MLP neurons of a small language model. Each row is named by its layer, matrix (up: input weights) and neuron, and shows model dimensions 192-383. Each number is 128 + 32 x the weight over its row's rms, rounded and kept within 0 to 255. Numbers have three digits each.
After each neuron's rows is what it responds to, as a language model described it from the Wikipedia text at the highest values.

L3.up831:151149134162117138150076136189119145150128143109128151154167179098157175109145079143163209154103155146082106130114095114138120183134076165101134144127105133129126134128106131153141142105101081159124098105154129209123145126193115134144140177142090094055136123107127113142135144200083143153090086128130109089149085100130133109144052139080143154110131152104113118131097134107056120176134109129101108133099163110088106170144142066083118134197113127127126145119101098165112107117147082116146218095111177176143158158143144133160153186175159130113129119131142114110085154161156085101
Word-continuation pieces right after a hyphen, apostrophe or capital (two-inch, Sch, Smerch, isn't), plus collective head nouns and table headers (team, side, Committee, Set).

L3.up2014:088117109145123104089146147104084150101110137157128092108150143147113089134105128188196138112145090179203129101111112148103127153123119123122123122134172136082143094143126192121050120129112171143104095139148125143112081137115078128176153154107156071122119118165140130102131084115165136112135081113101165144114116143129137093160103118152163071106123129142081165161095145068116127199103204092111161112130127175102119149133136144112146193141129159107129147148175111104175145151144124096147134110119169125155155150132108118119175137053124140220079136155170133121136139114156183158
Words right after a hyphen in compound modifiers, like 53-story, Japanese-born, Luxembourg-based, 45-yard; weaker on nouns such as named, journalist.

L3.up607:114158087178141104148140129164157131167162089175161163138145109118113127138131175146088095097111150074185090219112175077106139083139117104106105098149105126045127138081099161108147119149121111224084137076119162090162097187100132127091071089156109076160129067123142120162119120115130095113138067182153135192169145089034149133115152123106124143123136167138133137113167117123159111136057108187107142151114118107098131113123182131166152127157074143129153163125084198105158105116115157091082120122179156173093177102140124066141169124131129110140114091107098115107198115122100166134
Word pieces in the middle or at the end of proper names split into sub-tokens, e.g. Le-vin-e, E-ric, Rou-en, Lackawa-nna.

L14.up347:121121153126195114138114191197140144142102115185105146117158075157145103136072106109107110042160213169153108128114102092133108167163124186202088153103220142133123168077150128207135116105098134094121129141139118141144119115153141170088090183070136090120137155085193176166117113098103174143134143189138157108143123146131135095136165093073111153113117148103151096085127171088129168179145150135083117125060157091138169166139154127165137155118096113120114123113194175113172159168133162134097162148170104126120123121114090113146142212096063156132126092151148096152113104151183157165
First token of a new item in structured Wikipedia text, such as bullet dashes, table pipes, and the opening piece of a repeated name (Moore, half-collared, Lake in Lakeville).

L14.up1427:115153157094117142118163115093107076142103107136124144149159102184078123171115151149093164151164142085100073122142143119130162134144058148147129139133087144110111118178122086103123170159126126127119083126063173125125171114118122100111096114074101113089122130147125129164122145128109184171045097182065119171121192131083188146114144126174127135184072156148116118100127123111201119156191139095147193148094108120112068129159127109129144141083151168132126182112110117127113099146155080144149115089117148171152091151165167140033091120098126182126173127126063150102181109137117065121
Prepositions like at, of, on, from that introduce a coming place, institution or date ("premiere at the", "held on March"), plus table pipes and date dashes.

L3.up2097:116123142082136136134092075130110153101103146181119103174104135137054142158149146105103140154086138091165122119138145143097161140079133079156144101114130152129157156148168128141066158169189123135149116110113051121147176136095113117163137153107090116125174144172164066207106080152076172122092171168150111144184128036171148122114079136121119172139083106101147102158083112093135110093196136213137095113115140061045164125166141127080121178129123079144138062185080156087134166135166086110143075120149158180126068165115153159128111131178079164047126115145118173134169114159117192100
Mostly later subword pieces that finish a split word, like multispec-ies, unsupervis-ed and constrain-ts, plus hyphens joining compounds (submarine-launched, real-life).

L3.up1866:116083125148087148129197124112136161152159114183142152111088101127125142091105132108150139138131172100088107108161131081089238097138077073068135169110095123110176171125157100120125193144136099141190141145133104111184173165134098068126131164088084114187137111164168159106140081183050135093109189181161101096132147140164153132137148110186090112155116112124141154158131100156053114130152146133164122154162188121151111064175134134144118179046172108097107128127193182128084131095129164152154098098178163160148059160138125140058098114147112128140182085113126096174115189143171101138
Word-piece endings or second words inside proper names and list or table entries (Ben-ning, Rou-en, Cash Box), plus colons in times and labels (3:42:32, BVMI:).

L14.up110:088179094151116151167102150150146092144116116164169093121099119108136186108142191221118117113098162155176099080188162086099129169115119128146127168145157104143140117170132115160113130063135137172074107086151122091180165135163070087160159155108134182151123095127096085118125152125098045158135163137159120093181156133160141099059197151131145187161121097113106133145110147103087127176140241104114132103175149165052076148125113072140121097133189156123133118138101116083156116137113147128135147134160094136110112095125177147135131159076135157075098143164147175060133120099157124101
Adjectives, participles and relative words inside a noun phrase after "a" or "his", e.g. a federally funded, a wealthy, a story that.

L14.up919:140049070098075125132148170138175160104147137164144134140147146119168145167139163097115112115058090194143134142121118104167148158135179152175137163102134129121122170126126079127152142157135158173155118168165054120176159153109113156166167150160134113124163133158131058160162184175105079104044123111114111122119063147090104120118111072170170065109118166124095160173140116154112117148093153140149144080073112107132142157152131122119087137116128098129093168161138153135105085143172119172115109174183119158157124111152088107114090116156227121093146208156129094117111121144112163143
Tokens opening a new phrase or quoted segment, such as opening quotes after meaning or colon, nouns after the, and table-cell digits.

L3.up1664:156131103135103152146111091091111162129131117110213112145160148147157144114125076168135166116080151149103202072131104172165121104160105190106111145137126086048122107098135102126120114132127145077162117124138094134141137133099155103070137137129181166131189177191159240127154165120120121103137126132124148076083150139148137089131215127152088118133132117116124168154159128169126168118094179088062117121154166115157085132120134106111110135105105146116115114127111139115098145120209106131128105133060111037090129121135092105134117113069094128137147114098109116124102125182143151100
Two groups: the word "of" after a noun in Wikipedia prose, such as communities of, chain of, House of, and closing "==" of section headings like "==Geography==".

L14.up1723:141164152062165130081104090122156136189145071163070122149137124159126175133076125103101168129098119162148107151096104167134075175095110075186130204142140097107135142129080129145119122070109161157127151087062166115088082140131115156103127044149132145107196098118120179112099106166153115134151114089151115162068132129118130189146123096129071142154215176115152165156098121149141093184148150192137121116089191110118083072151201147144056158144131055154155119189089097142097084131162167102133068127140153151147139103093141171148127167150133091139132107110125148157114099100102117132
Cell separators, line breaks and colons inside tables, infoboxes and result lists, e.g. the pipe before vote totals, the colon in race times like 4:16.6, and the newline after a "Village in Iran" header.

L3.up1661:165115098142177122110081098114148161127140148145204100125098155097121165109173158088173149172169114111125145133162132152149174206141123118104102109137091073106088141115090118137145106164106107100084148127120118131135102109141109071138184108111064105088136167124139078150134116112085067122116107154161137097064116128120101110110146144108117133129193070173108129099126157116109137213149129131133168092117105103155116114106162128133162146130113122149131164227121154087157122102141096088107152086145100175158101071073122116081077162071093133148099088091193181106119040145104211083
Mostly " at" before a university or venue name (master's degree at Georgetown); also final pieces of names and noun phrases, like Bioinfor-matic-s, Adelphi Theatre, Tokyo round.

L3.up256:119172134089205126172123122100128054165087143156125114124119153140159134125114145186133136107091139125106117099142144180107111141094103138102092134152132197104163137101075094145092126106143115063123182093167114099113166125106147086048105112109101135132154149113083135089106091136096099169157149163137164146117038107164135103118147132122084134161072142079092124132103134145052092057113132073086075127120083185136157097119161126154148136097153111130159152125168147178104092163110096089193174157142123112146074170225194109106134069129136178133136098156116116110139094169082139109
Prepositions right after a noun, adjective or participle that demands an object, such as devoted to, hatred for, rumors regarding, greater than, partnership with.

L6.up526:120131137074125118078123100053081103144077096164131145090126135159152117177140164120114189126173121145128124128102103098121121126132089139109151129136132134146119135142140171137046125173147136126108115088074129158137123049114133163126082131157136135133147076146113154121133143096114122084092127138121100129118111093096098121078108131091125108151175106091134117060118145169131154176141125123112135189103102091156115139072154165135098107124086102129120097085101127151159155129148081158123145083154114063099134190089089087139137166088195121144113123174122169133148112128125099155
Short letter fragments, mostly consonants, inside abbreviations or split-up words, often after a period or hyphen, e.g. a.m., M.Sc, a.e.t., france3.fr, CompactFlash.

L3.up298:105148211118157129124142145071060139124162143120067122158115142148117121156165124137154115073150158142151187147108103126146129158132199075092098099128113120119048081169159058202152151163143147111095113144085106154153069136153123093138127163148129111172097163111131070178059157126132126146124158134155102142130094105148146129123124159112115129179161168113169178155077127125153129152150105126089150157154092106153173170154054117127132126147070119142100177140104090160129052082125095140129147128144143101178171158219179124138134131201145168056148115143106118132147101106098094090
Digit tokens after a colon in times, durations and ratios (16:00, 2:10, 4:06, 57:20), weaker on other mid-number digits and scattered word pieces.

L6.up1164:090166162186147158093115134118125129106172119177078118113139145137151138113155155094162133039117105091087164110190051156100119101133123166170133128244102164055142081079101139089145206154134142136124108097144183141094122123094092246135121083157103105107157133122137157160206171141152122112125128053164043158158116164161116135129148132134059100137114153128082122111113150161148149109112126140089142125068106129132107134111169179095113133170120149110148105099125143109177097142077149097143091116108102165112172117119129114097177075110143105128144134141130093118161170109117091097
Last subword piece of an uncommon, often foreign proper name in lists or tables, e.g. Litmanen, Kvalbein, Debrecen, Ribbentrop.

L14.up1599:140076181145127085118102130105091141091158138192121122174168092156140045107122107137099153070083123088097138159147130074122096104074135140108100122083170133132107157105165114222108114050104107147134120120081105149127113098136088136124132149145107115094168098099181150135163120138095119127130080165169149108155105113216108140078085136095192163113101109088193080112081155195176111143096116144159107137100104159109118132135180131127162111122116051121108123119112087153079105111145120163100113160146159049102128089146151119119109154108148131150172119133119162146159096115101184106
Middle or final word pieces inside foreign proper names, often ending in -a (Ti-cha, Gaj-da, Fruška Gor-a), plus cell separators and numbers in statistics tables.

L6.up1778:121121110118099160145142019131150110163097096111177130168083114119171132103106067125147135150059121127217123128119092083122091175110137149135072110131105087165141095093102143106110135108116156153130100065136130162113114114129114128150112189145075163132160135135109169100117130140121133188106102148123112107137124119156150176153087111127141106111143100061155123130134146116134104100103135099151143051130097121107120153130127132082137171122121148132153144182062159160114148100164124146129131185150078128154101155131153134109156097199126163100083124140085152178141058081162060111
Tokens that continue a hyphenated compound or formal noun phrase in expository text, e.g. peer-reviewed, community-based, high-quality, cultural, strategic.

L6.up900:088163105059130207185136112139158124136174152154143107107123133148165144172150122124114146127126180150101147086044120103159107121095141129199144023142151110140086158131165072105168144073155192120101151089052144199099164181198113121089101180115118129118167129065134089148161101124164141131101102156096126077134101099111114177184136111180147088145096133134112063138125162185115161157115106076123107120109159138118155143160097141143180151120073148166012157131145114141146124119108123058202123093136158112125165135142104149070187150166162112095107104178127151170116157152125169073
Unit words and number endings that follow a numeral, such as yards, MB, mm, days, games, plus zeros and decimals in table cells.

L6.up1864:115157144129154139082185156125134131111152089185079159161117196141079120125110116153115114162139124093096114104103102134050144153112114120173132164255069119049091120052099179155111177113117132166139128036105136107159090089125101142171122092141144086164142077135157144174084171129099108116133123190105081102175181110054124080101118140124143159132121124096142130048122073172131129135093144136055115134058128099136152246104177194103156133154097120131108120117101204111148103167166192115149121117087116137147148129088129116143116163108163145093130116090153102132112177151106132132
Last word-piece of a multi-token proper name, mostly foreign personal or place names, as in Saint-Sulp-ice, Whate-ly, Wärtsi-lä.

L3.up1795:194122114134099139172192148041164126106100154065097176131132090119162136183123138085110169081133142170061195111167159119111180117153155144123153108153158085164169133091163113128127157097165083097148099101106125161150085113165192166145167104143092126088079099162141125151151146145151138116184150144066098129124123107138104115144065150107162158094183144127099107159086180149155103117092159136125107108113078104105141123132080069142143125255145142128157138102118103109095142153088134170122149119072106092123130128232106123171183083087083142106119095063082089099100179187070119155
Fires on inner fragments of names and rare words (Po-zzo-lo, W-ä-gli, O'-Brien, ass-ort-ment), on possessive 's or ' (bachelor's, fans'), and on own after his/their.

L6.up2148:139045121138097089102156144143070175109090115165161105089162071098148082118168155148099168106134127115134134156109150174120108079166165179096103094191109093134104114134166087112110113119148050057160151110075068124222139096166107156115149062168113131123141145173171116086073068156130099129164124171174096088152112118106155148197091129146127129198119138099125153096113164123091128183104123104132138097085220133116092043147102097135153101111101116159196106144079131128084111102133164145088119176112107098185134154131153078154116152131145135075106119106083050202220141123138181132
Line breaks and closing heading marks (==, ===) at the end of Wikipedia titles and section headings, and newlines after a paragraph's last sentence or a table row.

L3.up1174:080120198154112085100147139155176152108137147186136137123104126100099143085196179112153097134121088118178153170047084079135123117172116101090124138069141137100134076138090166129155148134092118132158128131119123123107167095130172201098133148139118117131154102078198093122065172062087122104091122161148129122145147124121114053151149093095135137120092073129098155135169059081097162141133154106056096138157101163124155127151163162104121115146107150164149151087124155057132132116116139120111143163073117142149123152185189142102117159145093186107105057130107168116129107108114092173
Middle subword pieces inside rare or foreign proper names, such as Vit-thal, Maj-al-iwa, Rig-el-ian, often in table rows, plus occasional phrase completions like his way and Centre-back.

L6.up1652:131200104131174101113124105071086106098101183124032171101089109112122158096107071153163078135147085159136131056109156096150087111116086099068141148104105110151127154165094140121094149124172096133114093116138124175108147131143142125126109190152166130129155076123110131152163115151135162179195137151103142124098108118073115139158146137137126203136136128097124146105141146118173123127176137115156140133126134135116208118158204114124132094119132118169115177135107132098091153156159113095156142137126056116160096181170147120078146109071106085097095160171111120148137119070087055126
Prepositions linking a preceding noun or participle to a following noun phrase, mostly of, also from, during, by, to, as in mouth of, covers of songs from, affected by.

L14.up754:189108190155113067173152089173102113175226157142113213125100107109142053033199117046122197172135149127138070085115192083157054166104124082120169186133170137140087157143102108112070185104128134112139107088089120169136076132112147085144092147131075156069110137070168186099176083116078112089134148069152121111127148164148161129105093135152123147170160116072151157127136162218115123187073143126154116138172112102154129137170138126136130110188105095095145147168129107103082137129125158101170141119141133125118139160123150131141144147145150159161120110110130068097125159113169086120
Early or middle subword pieces of rare, often Slavic or Scandinavian proper names, usually in tables and lists, such as Bibrzy-ck-a, Sh-nyukova, S-rem.

L6.up997:144170155139159121112116156153157112133124149036155148125105139124190043123133145104118099063107112204158091133104154097136104173160155140085049130124100121139127184108117051197145115152176137109162136049124148160140129147199093113081169100160111101137115152133074092116179121132109226091088135168149111136135150067145088140112082152113152157145085115126146148114167180082111105147122164059137120085129097129172112129147112162088095100105109159144185154085151094155125162122127121161109094142183098165159146132099078129098192190172108110127147162141136186088076141110049106112
Colons, "e.g.", "such as", "including" and "most notably" that announce an upcoming list of examples or members, as in "four isolated mountains:".

L14.up236:125168100127148079053197117144100147174110137181172111113115199132083129076119092139130138130130107089172146115125139084099108097089073136128100164159103184131126205090103098111146151039137075131130107150142112116183148166046122194142095159064097086151144063119123121122111115103128157177144146107134124123150170117155075143168137130135162139141117093122146116070118169069167123103088097112092121125087104120128148113136173133150196110113083144064117161096113119119137135091136115156112083161158169132127158135114205138159125130146187091106131128148153116118158131171138179131
Fires on the middle pieces of multi-word names and set phrases, often in lists and tables, e.g. Tamil Nadu, Pediocactus, Battle of the….

L6.up65:110134166112069125118153146157105152110079130183169188089161080117117137145132132100129123143164141114165103172159085130102124085134141103167060073155168118155104107126058127112150162158143109154134119097119136121127124153141109093129129132114150147099168146108078107106078110122158125116115165119170100078066112107140187144165108154066128174158087176092119166148145095103133111156136136164050141128148136082154119073133138105105228130104156128072189170128094182110069168129150108098111122139168055119107117130143113151099112129108113083116090091175143178171116171089158153077
Tokens right before or inside an institution or organization name in biographies and tables: at/of/from before a university, plus acronym pieces (NJPW, MRDD, CMI).

L3.up2228:095149085111116175144084138125164110099175108119136150161090127122094108136140153121152166158145205105112167108148141122121105109077148122158092167134133131129117157070114143113115083130102154125104181129149167115105135164101164118149123146088159101095105116147133189148149224072115154162121167089125090091135148121077140157117119112077176131210163157105152102113172141090134116149133108176165131149158132106151157060137143131140084139156123177126127101101181116101093130135144169155135087160104171116134073076117147088106137187132092126177120079103125074135107133179158153116
Mostly the word right after a numeral or quantity, like "five of", "2 percent", "36,094 kilometres", "424th"; also "ever" after superlatives.

L3.up719:112094093109117132105169144110148102128110102149161120168142097127108070117097138140077134138095135135129121093160110079121128116147109118132127147114091123181131146069143139112096080098137134122202140196155124085152179136110142204050125154151174152114085158091087117134123069072140171125127166042125120127148170183118159126151129087194192141134111156154130142130160124131094113074130085095109115141153195081078131099114191112140163134143129193157119126128142092110147170091128103091095150135136150139091152128115124099066117151152149139133052148082086085120144107109123113112
The piece "on" as a preposition or word fragment (Upton-on-Severn, onset, Manon, died on February), and row-ending pipes in Markdown sports-stats tables.

L14.up772:134119116112153150096141136107198100109117156120101107144100122113104141106096131125097155174121101069127095099163154110118100161110132124120103178226178155142133088097132107185110132164087115136143115086160117146109167224103101152095115094160187140108084154151138171131100115133126107117143082094107166112132184177159122098118145129126126173097096180106108077125125114030178125141138105171192098154128172126144201133043113111079112093149113087111159147156172145100117169100167133143118123141098129179123190152118163123122168190092092171121124162152118104133132107097068046095
Mid-sentence prepositions, conjunctions and verb endings that introduce a following noun phrase or gerund, such as in, of, before, by, "-ing".